config = dict(
    num_hidden_layers=8,
    hidden_size=192,
    num_attention_heads=6,
    num_key_value_heads=6,
    head_dim=32,
    intermediate_size=768,
    vocab_size=4096,
    hidden_act='gelu',
    norm='layernorm',
    norm_place='pre',
    norm_eps=1e-05,
    positions='rope',
    rope_theta=10000.0,
    rope_fraction=0.25,
    qk_norm=False,
    attn_scale=0.177,
    bias='all',
    tie_word_embeddings=False,
    parallel_block=True,
    extras=['capped logits'],
    init='normal',
    init_std_qkv=0.0203,
    init_std_o=0.0,
    init_std_up=0.0203,
    init_std_down=0.0,
    optimizer='muon_variant',
    learning_rate=0.0077,
    lr_mult_o=1.5,
    beta1=0.9,
    lr_head=0.00517,
    max_grad_norm=0.5,
    warmup_steps=200,
    schedule='wsd',
    decay_fraction=0.662,
    decay_shape='linear',
    final_lr_fraction=0.1,
    batch_tokens=[16384, 32768, 65536, 131072],
    max_seq_len=512,
    doc_mask=True,
    train_tokens=174300000,
    max_steps=3079,
    dataset='wikipedia_en',
)
MLP neurons of a small language model. Each row is named by its layer, matrix (up: input weights) and neuron, and shows model dimensions 64-127. Each number is 128 + 24 x the weight over its row's rms, rounded and kept within 0 to 255.
Before each neuron's rows, "fires on" lists the tokens most often at its 100 highest values on Wikipedia text that the model never trained on.

fires on: "u", "g", "qu", "k", "ver"
L4.up362 [127 121  91 125 143 142 112 107 138  98 178 110 124 158 125 176 123 122  91 133 139 133 146 116 119 165 136 129 172 134 172 132  77  96 105 161 136 137 130 111 106 126 139 151 112 147 155 145 157 135 142 102 120  83 126 145 142 100 109 138  86 150 123 127]

fires on: "c", "d", "ig", "iss", " Succeeded"
L4.up13 [155 124 143 142 114 144 136 102 147 128 104 139 100 159 163 127 115 103 152 125 154 100 161 117  73 130 152 150  96 115 128 154 131 156 160 119  78 120 101 140 107 137 130 169 135 119 141 137 129 111  63 116 142  95  94 157 129  97  93 112 155  94 117 124]

fires on: "h", "t", "e", "ar", "m"
L4.up463 [111 129 125 125 150 107 157 116  86 128 117  88 129 162 151 142 146 158 141 139 146 109 126  95  88 105 161 111 103 130 111  94 172 105 140 175 131 145 140 101  77 142 138 142 154 149 109 151 180 128  99 132  76 110 105 141 136 147 128  82 112 117 142 135]

fires on: "l", "m", " ass", "o", " bel"
L4.up94 [142 145 104 157 109  97 145 115 162 114 133 118 107 129 154 121 164 111 114 140 108 198 133 149 145 119 175 160 147 139 162  92 126 157 135 124 109 104 146  94 101 117 162  99 142 115 118 134 157 127 124 109 126  99 119 123  86 102 133 135 111 159 129 162]

fires on: " =", "k", "'s", "re", "n"
L4.up653 [ 99 135 131 103 141 162 138 124 144 125 162 136 122 168  99 129 137  88  91 169 139 112 142 114 135 157 108 115 123  93 144  95 136  90 142 165  85 136 163  91  82 124  71 150 158 154 133 145 137 117  81 115 120 129 107 100 121  99 110 106 137 124 139 139]

fires on: "\n", "i", "t", "ance", "e", "re"
L4.up609 [160 112 105 107 153 130  78 146 187 105 119  86 120 169 147 113 144 129 102  71 112 100 158 138 141 125 114  87 148 135 144 110 144 123 174 165 125 149 119 111  84 151 106 155 127 133 140  94 169 152  88 102 119 135 135 122  82 138 126 122 151 128 130 141]

fires on: "°", "-", "el", "ot", "0", "s"
L4.up764 [144 134 131 127 127 124 131  89 146 118 150 133 111 108  68 152 166 142 134 139 139 141 105  87 124 135 125 131 123 123 127 127 136  91  83 126 133 148 104 129 115 143 121 117 158 173 147 107 137  88 156 111 129  86 125 113 158 114 126 114  97 140 157 146]

fires on: "ig", "n", "g", " rel", "re"
L4.up30 [130 143 175 179 120 174  80 148 101 123 130 120 119 128 105 191 142 122 101 110 166  98 128 112 107 147 173 115 141  89 130 157 173 144 116 143 104 151 108  80  85 109 125 110  97 125 150 117 157 152  95 141 169 103 133 130 114 103 150 109 151 127 149 144]

fires on: "y", "k", "es", "ec", " ext"
L4.up673 [ 90 133 107 110 133 135 160 103 138 132  70 104 129 143 118 171 129 139 161 116 110 121 125 132 143 117 152 114 126 134 158 117 126 116 116 132 174  89  66 129 145  97 118 111 120 179 124 109 109 111  71 125  94 172 169 126 134 150 167 128 134 130 109 157]

fires on: " comp", "p", "ort", "ce", "ag", "e"
L4.up145 [111 133 117 157 159 117 124  94 123  76 127  90 186 156 129 100 138  70 142  85 126 100 109 165 111  87 140 124 157  58 116 118 131 141 104 147 111 130 164 151 108 138 171 138  78  82 147 133 150 166  68 156 146 117 142 118 144 102  98 108 113 154 104 150]

fires on: "ag", "r", "ass", "th", "urs", "str"
L4.up562 [119 121 100 127 107 119 176 157 175 145  68 124 155 126 106  95 107 138 128 153 111 125 158 161 107 109 148  99 129 130 149 128 141 145 136 117 166  93 144 103 184 131 157 126 136 148 120 116 108 136 147  98 136 131 125 140 157 144 130 154 153 130  79 140]

fires on: " not", " Th", " as", "ot", " However", " only"
L4.up151 [142 138 116  83 115  84 144 121 135 107 127 115  80 119 108 121 138 138 138 120  95 122 104 122 120 128 100 208 144 152 145 144 120 134 157 152 164 102 119 120 117 143 116 129 147 133 113 149 121 141 128 123 170 171 107 109 108 171  99 116 143 152 138  98]

fires on: "m", " in", "/", "d", "f", "on"
L4.up662 [152 159 136 133 133 148 149 141 106  89 138  91  98 160 126 128 114 140 103 125 116 158 150 125 128 113 145 138 149 105 149 101 121 126 104 130  61 117 163 122 119 126 168  80 103 175 132 165 125 105 126 156  90 139 142 132 109 118 128 104  55 155 191 150]

fires on: "er", "ul", "ir", "r", "le"
L4.up744 [173  98 110 130  96 108 189 110 128 156 135 143 145 158 160 144 133 139 138 139 132  83  88 112 181 104 170 130 134 109 147 119 130 113 143 116 153  80 142 133 125 135 178 114 120  91  88 124 122 121 117 116 104 147 124  89 115 106  84 126 113 153 126 120]

fires on: "le", "1", "es", ","
L4.up760 [143 124 126  91 126 121 134 163 119 151 101  84 152 137 124 139 142 109 132 152 144 129 103 129 155 152 126 129 126 124 110 129 123 122 152 156 117 120 128 131 104 112 173  50 147 103 109 105 133 161 147 101 159 185 108 123  96 143 113 163 135 112  56  78]

fires on: "ul", "g", "ess", "ran", "==", "al"
L4.up598 [152 163  85 143 112  50 138 133 148 125 137 107 126 145  94 138 129 111 136 126 125 126 127 139 160 143  98 105 123 134 153 133 127 141  97 112 124 126 153 145 121 109 156 150  92 130 105 134 135 133 165  93 110 124 155 127 107 122 147 171 126 118 126 148]

fires on: "od", "os", "or", "il", "re", "ance"
L4.up585 [ 97 163 109 124 140 113  90  93 131 129 108 110 110 133 129 117 142 135 127 149 121 154 111 119 107 143 133 128 131 119 160 128 110  89 145 163 138 161 102 146 156 125 114 130 147 142 175 136 133 167  88 147 114  93 152 116 159  94 121  76 104  89 135 143]

fires on: "et", "g", "G", "ure", "ec"
L4.up554 [130 118 139  88 131 137 118 155 117  62 119 142  96 125 164 147 113 143 144 138 140 119 127  90 153  90 142 120 133 135 148 140 153 116 145 121 128  68 101 103 113  79 130 128 129 174 126  95 117 117 148 139  98 124 116 131  98 104 115 143 162 178 170 140]

fires on: "b", "ill", "ut", "ce", "ort", " is a"
L4.up426 [149  98 123 120 105 137 120 109 109 113 100  70 161 132 100 164 131  98 132 113 101 139 111 141 117 116 117 111 136 107  96 140 136 116 134 174 140 118 155  83 124 149 119 138 115 116 150 144 112 143  89 124  97 135 145 106 112 183 104 120 111 133  91 119]

fires on: "a", " ", " is", ";", "i"
L4.up127 [ 36 160 119 110 103 186 181 167 128 109 154 123 110 156 142  96 137  91 120 150  91 144 118 122 163 136  87 118  82 122 110  88 118 144 131 144 106 129 153 139 108  87 106 161 143 127 158 134 131 150 148 115 168 165 124  86  91 121 124 115 145 121 148 160]

fires on: "."
L4.up217 [117  81 127 129 100 137 112 122 148  66 120 114  96 131  68 162 156  99 176 106 176 117 140 114 130 130 134  99 127  95  84 132 145 118 113 130 147 105 139 118 105  93 131 142 124 122 132  84 171 128 153  71 124 142 138  70 145 135 117 148 141 118 127 103]

fires on: "0", "g", "ang"
L4.up495 [ 94 181 141  74  98  92 126 105 129 140 115 162 156 132 141 158 149 167 127 141 112 153 111 117 131  63 112 113 129 104 120 131 130 122 110 106 118 127 105 118 114 107 132  94  84 146 173  66 150 106  92 104 105 126 157 110 114 120 125 165 117 154 114  91]

fires on: "s", "eed", " a", "ec", " is a", "ath"
L4.up698 [144 103 106 151 110 127 132 118 140 133  89 144 115 131 127 128 158 137 125 122  97 115 117 200 116 130 145 119 151 186 147 135  90 114 124  97 125 130 166 134 142 160 125  74 139 114 160 116 197 124 144 129  86 183 112 118 137 116  68 160 132 139 100 130]

fires on: "/", "-", "in", "–", "ia"
L4.up524 [130 166 106 125  71 148  86 140 111 137 147 164 106 141  77 174 105 163 147 142 146  98  88 111 155 124 122 129 140 153 152 126 123 101  98 149  96 152 170 130  90  97 105 165  98 120 157 113 101 148 131 145  70 110  99 135 143 101 128 137 106 151 107  78]

fires on: "at", "ar", "t", "-T", "-", "022"
L4.up281 [128 128 121 102 111 155 108 138 142 148 109 140 162 112  78 143 138 110 114 154 119 103 142 120 120 106 139  66 132 103  94 143 176 144 157 113 169 157 138 100 131 157 157  94 161 169 101 125 139 175  89 158 157 152  92 117 114 157 144 104  93 134 128 138]

fires on: " after", " following", "uring", "er", " during", "ed"
L4.up693 [121 127 125 118 129 134 151 170 117  84 170 108 109 123 129 154 107 139 120 141 126  77 125 162 109 170 128 146 174 142 116 125 119 185 160 128 131 119 109 152  66 121 133 111 122 101 133 132 125 145 158 144 114 142 106 117  89 119 145 109 108 145 120 150]

fires on: " out", "e", ".", " in", "ood"
L4.up432 [116 142 127 157 106 182 110 150 113 131 130 150 144 156 142  86  99 136 116 138 115 111  96 155  90 136 127 138 130  93 116 106 115  87 143 120 129 106 176  72 125  93 137  77 135 114  92 170  60 153 126 120  92 126 105 119 111 126 128 145 109 165 130 147]

fires on: " ext", "as", " dest", "ic", "ist", "es"
L4.up718 [112 126 180 170 135 106 121 116 137 174 125  97 149 130 151 128 139 141 131 155  95 151 166 132 118 132 187  66 126 144 111  85 129 111 111  99 140 103  82 119 108  97 135 100 141 152  96 126 174 131  91 169 115 146 122  67 141 114 124 151 141 131 126 148]

fires on: " n", "or", "n", "1", "ab", "m"
L4.up461 [107 126 150 149 129 148 145 185 185 125 133 155 139  98 120 118 138 163 133 122 145 133 122 124 133 165 105 114 149 149 137 146 104 130 103 111 114 121  82 185 127 119  98  82 124 186 120 118 133 111 144 110  95 113 136 129 129 130  74 119 113 152 147  85]

fires on: " ", " rec", "-"
L4.up390 [111 127 143 141  96 141 164 181 120 129 139  90  83 126 127 137 151 112  93  88 117 166 124  84 116 125 174 126 115 106 108 112 148 125 125 137 124 145 105 153 131 156 141 119 132 135 154 125 127 137 122 126 188 136 107  88  95 116 138 101 144 116 143 113]

fires on: "ue", "at", " p", "iv", "ain", "ard"
L4.up574 [114 130 142 110 146 147 124  93 175 150 115 157 109 109  40 147 148 152 135  94  98 131 131  91 111 118 105 111 180 158  94 141 104 161 123 140 165 107 137  96 152 112 142 124 151  97 123 120 128 110 112 105 136 130 114 129 131 100 121 134 117 135  96 160]

fires on: "ist", "ed", "ic", "istic", "ical"
L4.up209 [137 110 132  98  89 120 130 148 144 125  97 118 133  95 136 161 106  81 153 151 103 127 134 129 128 117 153 105 136 141 135 105 131 144 173  91 115 107 124 148 143 140 145  95 108 168 124 113 101 126 135 120 124 120 124 117 110 124 120 125  81  88 167 129]

fires on: " most", "2", "est", " largest", "ice", "ab"
L4.up40 [145  76 111 155 143  96  80 134 148 111 145 107 138 140  99 149 134 149 144 142 108 156 127 112 123 105 155  96 131 106 137 143 125 129 105 162 111 144 122 150 143 130 135 143 160  92 144 158 146  96 101  77 125 147 111 140 124 111 109 145 101 119 127 100]

fires on: "g", "om", " broad", "te", " c", " trad"
L4.up724 [154 143 138  69 152 146 117 129 155 170 161 121 112 128 147 129  81 143 119 138 111 159 110 124 184 128 130 113  93 111 126 143 124 124 123  90 155  80 133  82 164 112 126 110 101 140 195 114 138 124  93 109 133 119 140 117  93 102 135 174 121  93 132 118]

fires on: "f", "ig", "m", "un", "uc", "ph"
L4.up645 [123 141 125 137 130 149 126 162 142 108 113 120  58 139 137  79 114 143  89 108 139 132 150 157 135 110 171 117 129  91 102 113 171 130 154 157 119 126 135 130 117 143 136  46  86 128  97 129 104 133 108  92 105 111 115 123 139 127 136 143 143 146 110 112]

fires on: " and"
L4.up643 [124 168 149  87 121 102 152 154 182 122 122 102 163 148 105 180 103 129 124 147 159 120 143 157 154 147 143  95 152 134 138 159 129 102  98 123 125 131 154 117 132 178 123  89 143 135 121 106 137 137 139 160  86 123 141 123 123 125 112 107 122 136 161 116]

fires on: "1", "3", "V", "w", "m", "ir"
L4.up302 [ 91 136 140 131 143 107 180 119  90 137 187 161 102 124 105 122 153 152 129 135 128 117 136 121 145 164 119 146 150 100 145 126 151 116 147 147 140 144 156 126 146 110  74 130 142 169 113 150 171 137 109 123 113 125 141 144 135 162 115 142 125 152 112  79]

fires on: "ath", ".", "th", "r", "j"
L4.up230 [106 141 111 147 174 111  93 156 102 168 143 146 112 149 112 169 129 108 100 119 130 115 114  82 140 129 166 128  97 165 130 144  90 106 152 164 147 133 100 133 108 108 142 136 127 103 151 122 128 138  98 125 149 131 106 128 122  92 143  68 146  90  78 102]

fires on: "te", "-", "ens", "t", "ot", "s"
L4.up631 [124 122 141 121 105 107 126 140 110  96  96 128  85 126 131 149 142 141 140 118 134 145  91 145  97 170 133 141 130 135 161 100 115 156 167  99 137 106 143 131 122 129 142 142 140 139 123 142 105 192  94 144 123 186 135 128 135 152 152 150 134 137 152 122]

fires on: "-", "and", "op", "st", "ry", "he"
L4.up666 [117 127 150 133 137 128 108 119 116 107 117 105 153 121 147 136 123 124 123 109 172 123 144 163 108 134 115  91 113 150 123  98 126 166 169 151 157 104 121 149 154  92 126 146 112 149 124  84 127 149 169 116 144 117 134  94 121  99  70 140  81 120 128 140]

fires on: "===", "==", " La", "=", "."
L4.up514 [141 150 151 160 119 125 104 171 142 136 169 138 175 113 100 141 143 127 136 137 125 133 139 101 113 178 105  97 141 120  96  85 100 137 145 135 148  87 132 124 129  78 175 130 129 124  80 128 163 163 147 130 103 108 170 114 118 150  87 170 116 128 154 128]

fires on: ".", "s.", " |"
L4.up9 [132 112 144 123 116 126 126 133 150 134 128 120 131 113 102 115 129 125 111 117 133 116 150 148 175 131 111 127 130 169  77  90 120 123 139 127 155  91 155 130  94 107 126 163 175 109 115 114 160 138 164  95 151  95 155 130 113 120  71 160  64 137 135 129]

fires on: " |", "re", "g", "on", "ul", "1"
L4.up105 [119 150 119 151 126 114 122 134 153 131 114 132 102 155 121 143 131  75 143 131 185 129 110 172 136  83 105 102 152 140 153 171 116 128 133 131 112 136 162 110 107 127 130 139 138 143  73  96  88 116 161 119 112 117 140 127 145 133 136 163 145 167 110 137]

fires on: "l", " rem", "le"
L4.up191 [128  96 117 138  95 124 121 160 135 158 143 142  82 112 147 113 166  83 119 172 140 126 181 157 116 126 136 160 164 130 162 125  98 151 115 133 100  92 155 150 175 159 154 154  79  97  94 107 134 103 129 140 136 135  96 132 135  97  87 124 154 155  68 158]

fires on: "3", "as", " struct", "ar", "5", " r"
L4.up494 [121 120 147 115  96  99 151 120 136  75 122 117 110 129 115 177 104 180 125  85  94 133  87 134  90 107 109 120 156 145 145 116 109 191 153 149 129 117 155 168 141 118 161  90 132 160 125 156 153 122 176 112  98  99 152 108 113 112 141 101 158 108 134 156]

fires on: ".", " sp", "h"
L4.up534 [113 122 124 109 146 109 141 140 140 139 112 183  93 138  98 135 113 111 112  90 162  97 128 102 129 148 122 159 145 119  81 144 123 108 108 151 145 143 158 123  80 130 137 118 149 144 148 136 147 117 101 123 137 111 114 118 103 143 105 162 102  90 160  94]

fires on: " and", "ile", "ill", "aw", "930", "ing and"
L4.up539 [ 89 108  64 124  84 163 128 113 129  58 105 125 131 118 129 127  98 131  89 121 122 136  91 141 116 149  95 130 102 121 124 149 118 119 100 108 126 145 137 109  90 116 105 126 105 163 106 128 109 166 146 108 129 126  98 128 128 151 121 130 120 144 163  94]

fires on: "erm", "l", "re", "g", "ol", "m"
L4.up196 [120 100  83  99 155 104 139 101 164 126 115 101  88 120 134 107 124 123 128  88 135 150 132 145 137 118 115 117 138 155 165 115 142 153 116 193 131  91 109 120 108 121 145 147  94 117 126 105 103 139  65 114 149 142 112 117  99 111 149 116 143 156 102 119]

fires on: " ob", " imp", "ugg", "-p"
L4.up34 [129 166 160 160  86  93 121 138  87 124 149 122 104  85 127 136 132 146 117 158 159 163 148 123 103 122 136 107 154 142 135 117 109 142 136 141 129 122 130  84 139  82 131  97 158 142 125 144 144  81 115 111 117 122 109 146 109 100 112 153  96 105 148 121]

fires on: " |", ".", " U.", " hig", " ", "enn"
L4.up60 [149 153 115 143 129 138 105 129 134 144 139 122 104 114 136 143 166  94 141 120 108 121 112 117 136 157 108 120 116 163 129 142 154 105 132  86  79  79 113 128 156 123  96 110 167 157 111 136 165 124 123 128 190 134 148 109 142 125  91 122 113 107 146 126]

fires on: " and", " a", " put", " an", ", and", " with"
L4.up233 [124 125 150 161 119 149 114 139 120 167 115 145 143 130 154 109 162 163  94 139 114 182 128 148 102 113 154 175  84 162 119 112 163  99 109  99 104 146 146 108 153 117 125 129 121 152 140 146  95 121  79 142 130 163 117 124  97 118 126  74 131 128 122  92]

fires on: " first", "ent", "1", "″N ", "ra", "ass"
L4.up546 [103 123 143 143 123 136 131 154  87 115 110 142  98 128 139 108 136 161  93  99 148  84  77 121  92 143  98 103 115 152 149  99 109 129 158 148 139 132 171 154 109 136 139 125 128  97 167 133 139  93 122 125 126 116 122 166  99 172 159 123 139 166 141 161]

fires on: "le", "ro", "é", "nd"
L4.up568 [131 130 148  83 112 115  75 142  80 176  95 134 129 138 160 149 131 145  83 120 145 121 149 148 118 148 185 126 115 136 113 144 119 120  98 127 139 138 130 142 116 113 143 138 156 109 140 103 135 130 158 121  92  86 166 119 115 135 133 138  99 106 114 107]

fires on: " Mc", "ph", "'", " ", "ick"
L4.up357 [134 108 138 118 123 112 153 157 142 158  80 163 148 143 143 184 163 115  73 125 124 128 147  90 119 127 175 139 110 133 123 110  85 132 121 133 111 150 144 156 119  93  99 149 132 104 115 147  95 108 103  97 130 142 135 136  92 130 121  74 140  84 149 125]

fires on: " |", "ult", "el", "ist", "ort", "ec"
L4.up170 [159 126 109 131 118 135 143 137 158 181 147 108 133 101 180 121 160 104 150 158 128 185  74 174  65 130 130 153 135 147 114 113 113 164 105 111 179  64  82 144  95 101 136 102 127 137 105 147  99 152 134 147 136 108 134  98  94  94 127 147 120 143  75 119]

fires on: "w", "v", "d", "ir", "–", "n"
L4.up586 [116 118 147 129 103 118 180 104 135 124 119 104  95 112 125 123 109 149 150 154 110  97 124 155 118 188 152 126 143 125 115 102 156  99 141 141 117 121 117  71 141 125 135 148 159 187  83  73 117 157  96 183 134  97 127 136 112 128  83 131 146 126 136 103]

fires on: " dis", "l", " head", " am", " sp", "es"
L4.up12 [ 93 111 139 128 146 131 138  93 101 127 152 126  89  82 131 144 146 106 114 169  98 156 172 101 142 117 152 132 148 140 121  89 102 108 125 122 159 125 135 127 156 160 107 146 100 128 118 125 133 187 114 112 117 138 164  54  97 140 127 150 128 145 132 156]

fires on: "ir", "os", "m", "y", "oc", "o"
L4.up81 [141 115 175 155 122  96  95 117 119 120 155 120 161 123 157 112 166 112 128 130 175  98 131 115 138 126 107 108 120 166 119 100 109 108 122 131  99  93  91 180  95 104 134 162 153 140 108 147 132 161 100 123 134 154 104 107 132 156 118 126 146 156 115 172]

fires on: "ov", "et", " It", " v", "mp"
L4.up429 [166 148 156  80 103 177 151 186 105 101 105 100 107 124 110 153 158 126  72 117 155 137 132 123 130 117 152 118 137 107 144  97 138 133 124 130 101 160 144 112 119  95 153 114 140 151 155 111 109 148 135 124 106 134  92 182 109 104 137 131 154 129  89 121]

fires on: ".", "\n", "\n\n", "p", " up", "s."
L4.up438 [122  88 134 106  99 133 106 144 171 133 144 119 126  83  91  51  72 109 118 137 130 114 121 125 129 108 126 141 162 166 115 114 122  90 152 105 131 116 103 105 145  96 143 152 104 148 148 141 159 125 121  98 116 107 122 147 110 101 126 117 140 162 147 143]

fires on: "on", "ip", "c", "ul", "hip", "w"
L4.up475 [173 117 129 172  85 192 105 147 100 117 147 134 128 145 134 137 116 113 157 140 129 128 128 157 137 130 100 133 124  96 138 103 162 142 120  81 125 142 108 110  81 141 176 119 128 120  79 148 115 174 139 124 108 142 111 115 132 144 146  99 118 149 147 106]

fires on: "ot", "ic", "ec", "===", "us", "h"
L4.up64 [154  98 163 151 102 119 133 149 116 139 131 115 154 148 118  99 146 112 131 124 110 146 146  73 127 193 161 108  93 120 187 123 148  76 149 150 133 158 121 115 143  98 142 137 116 127 146 167 153 120 132  97 135 139 113 126 153 156 134 111 109 150  98 148]

fires on: "e", "j", "a", "re", "qu", "f"
L4.up294 [145 132 179 144 120  86 117 115 168 120 138  93 122 126  91 113 135 136 113 130 161 222 129 144 138  86 126 119 109 134 131  98 100 106 144 138 112 121 134 127 132 111 156  93 126 125 101 131 110 134 125  96  87  96 156 125 158 154 111 133 158 103 112 128]

fires on: "od", "ens", "um", "s", "ic", "w"
L4.up149 [ 97 126 122 139 156 119 149 106 108 125 124 145 112 119 137 131 116 145 120 121 108 121  78 165 139 163  74 146 108 124 184 169 138  89 129  94 153 126 149  98 103 104 140 142 121 168 138 142 161 179 123 142 126 139 114 128 122 105 149 143 138 134 133 117]

fires on: "–", "il", "ill", "oc", "c"
L4.up471 [109 126 132 121 137 138 157 123 124 140 104 110 111 125 131 129 104 148 153  94 116 178 144 122 133 153 103 129 122 123 136 123 125 108 127 147 120 142 146 122 117 173 148 147 149 124 150 119  81 162 136 130 104 141 164 119 126 137 124 108  98 128 105 131]

fires on: "ly", "ing", "aff", "ed", " th", "ind"
L4.up366 [110 128 138 137 131 136 159 184 126 127 155 120 122 102 120 148 136 132 118 153 127  80 130 138  85 128  83  97 109 137 136 142  90 115 127 107 162 143 124 110 127 125 118 132 131 102 105 122 163 151 120 120  72 151  96 139 146 107 128 142 141  78  90 100]

fires on: " of", "b", "re", "andidate", "st", "ed"
L4.up372 [143 111 169  96  92 164 153 127 137 167 156 128  89 155 159 119 114 109 107 182 131  75 135 150 155 118 144 106 105 109 150 127 175 127 145 132 108 153 137  88 148 115 157 159 137 158 139 103  99 141 106 102 132 127 134 102 125 109 106 128 106 115 121 148]

fires on: " and", "–", " inc"
L4.up478 [165 123  92 138  60 163 120 116 119 143 154 124  96 149 130 107 155 181  92 162 118 149  91 128 159 146 131 159  83 143  73 153 104  91 139 130 132 169 157 131 127 107 142 100 102 105 121 132 172 150 117  92 148 108 126 139 109 107  75 132 106 136 145 112]

fires on: " m", "m", " million", " t", " kn", " p"
L4.up67 [122 141 109 112 145 147 131  86 170 135 132 133  86 133 149 110 151  84 109 124 129  72 130  84 120 121 108 142 129 114 123 145 100  99 128 134 146 137 130 125 109 124 161 142 138 156 162 147 127 112 137 109 133 136  93 149  87  91 120 102 150 174 119 163]

fires on: " reg", "ign", " design", "ream", "ferred", " intro"
L4.up759 [133 137 178 153 105 135 168 109 129 110 115 177 166 156 152 125 187 125 146 105 114 144 109 150 139 137 141 152 123 127 154 138 117 132 118 151 137 105 129 139 115 174 165 124 153  76 120 121 110 141 149 151 106 137 104 118 111 186 134 124 158 142 148 118]

fires on: " and", " of", "ative", " for", " the"
L4.up213 [164 119  91 118  73  89  70 147 155 133 203 162 156 135 133 147  90 171 106 178  98 110 128 110 132 147 117 121 136 129 103 148 107 115 106 112 144 135 120 114 118 127 118 114 113 137 141  93 120 147 112 122 136 106 124 123 149 115 135 125 110 142 178 107]

fires on: "g", "c", "er", "ac", "ib", "ur"
L4.up162 [128 112 118 161 108 112 181 145 140 135 100 144 124 114 131 135  76 101 156 137 117 129 120 137 113 140 154 156  53  85 160 148 149 119 135 112 146  93 112 106 128 108 120 125 150 124 145 126 121 115  81  99  96 142 122 158 131 130 143  97  91 125 120 150]

fires on: " to", "ver", "ord", "er", "bur"
L4.up323 [134 147 174 139 152 125  88 112 133 100 125 137  77  98 138 110  99 127 141 119 123  87 126 129 123 135  93 161 150 184 151 122 120 118 111 149 150  83 127 106 154  91 136  60 103 104 138 172 163 113 148 127 144 123 157 140 134 154 121 109 131 146 148 139]

fires on: "ist", "ical", "–", "'s", "t", ";"
L4.up747 [ 95 177 129 126  96 113 119 102 128 132 133 135 110 135 123 142 144 102 126 102  65  99 144 106 143 136  82 144  99 167  95 146 150 120 132  78 129  98 119 109 162 118 132 108 154 178 110 103 134 111  99 161 131  99 122 126  96 107  97 115 123 133 146 179]

fires on: " h", "ar", "ae", "e", "itch", "if"
L4.up624 [106 110 127 110  58 120 121 175 116 159 116 130 138 150 102 153 115 118 120 125 141 137 130 109 168 152 161 119 121 132 109 150 162  99 148 148 144 164 102 137 115 120 152 130 116 106 118 110  79 140 166 157  99 104 110  93 112 147 103 114 151 102 127 123]

fires on: "s", "th", "ly", "ab", "ol", " never"
L4.up493 [127 104 143  95 107 117 153 151 125 158 146  87 119 101 127  86 126 148  99 130 146 102 152 123  88  81 143 127 174 150 149 108 100  99 101 144 145 144 130 151 128 173 130 130  55 101 164 101 134 144 120 138 164 137  99  96  98 110 158 143 180 122  83 111]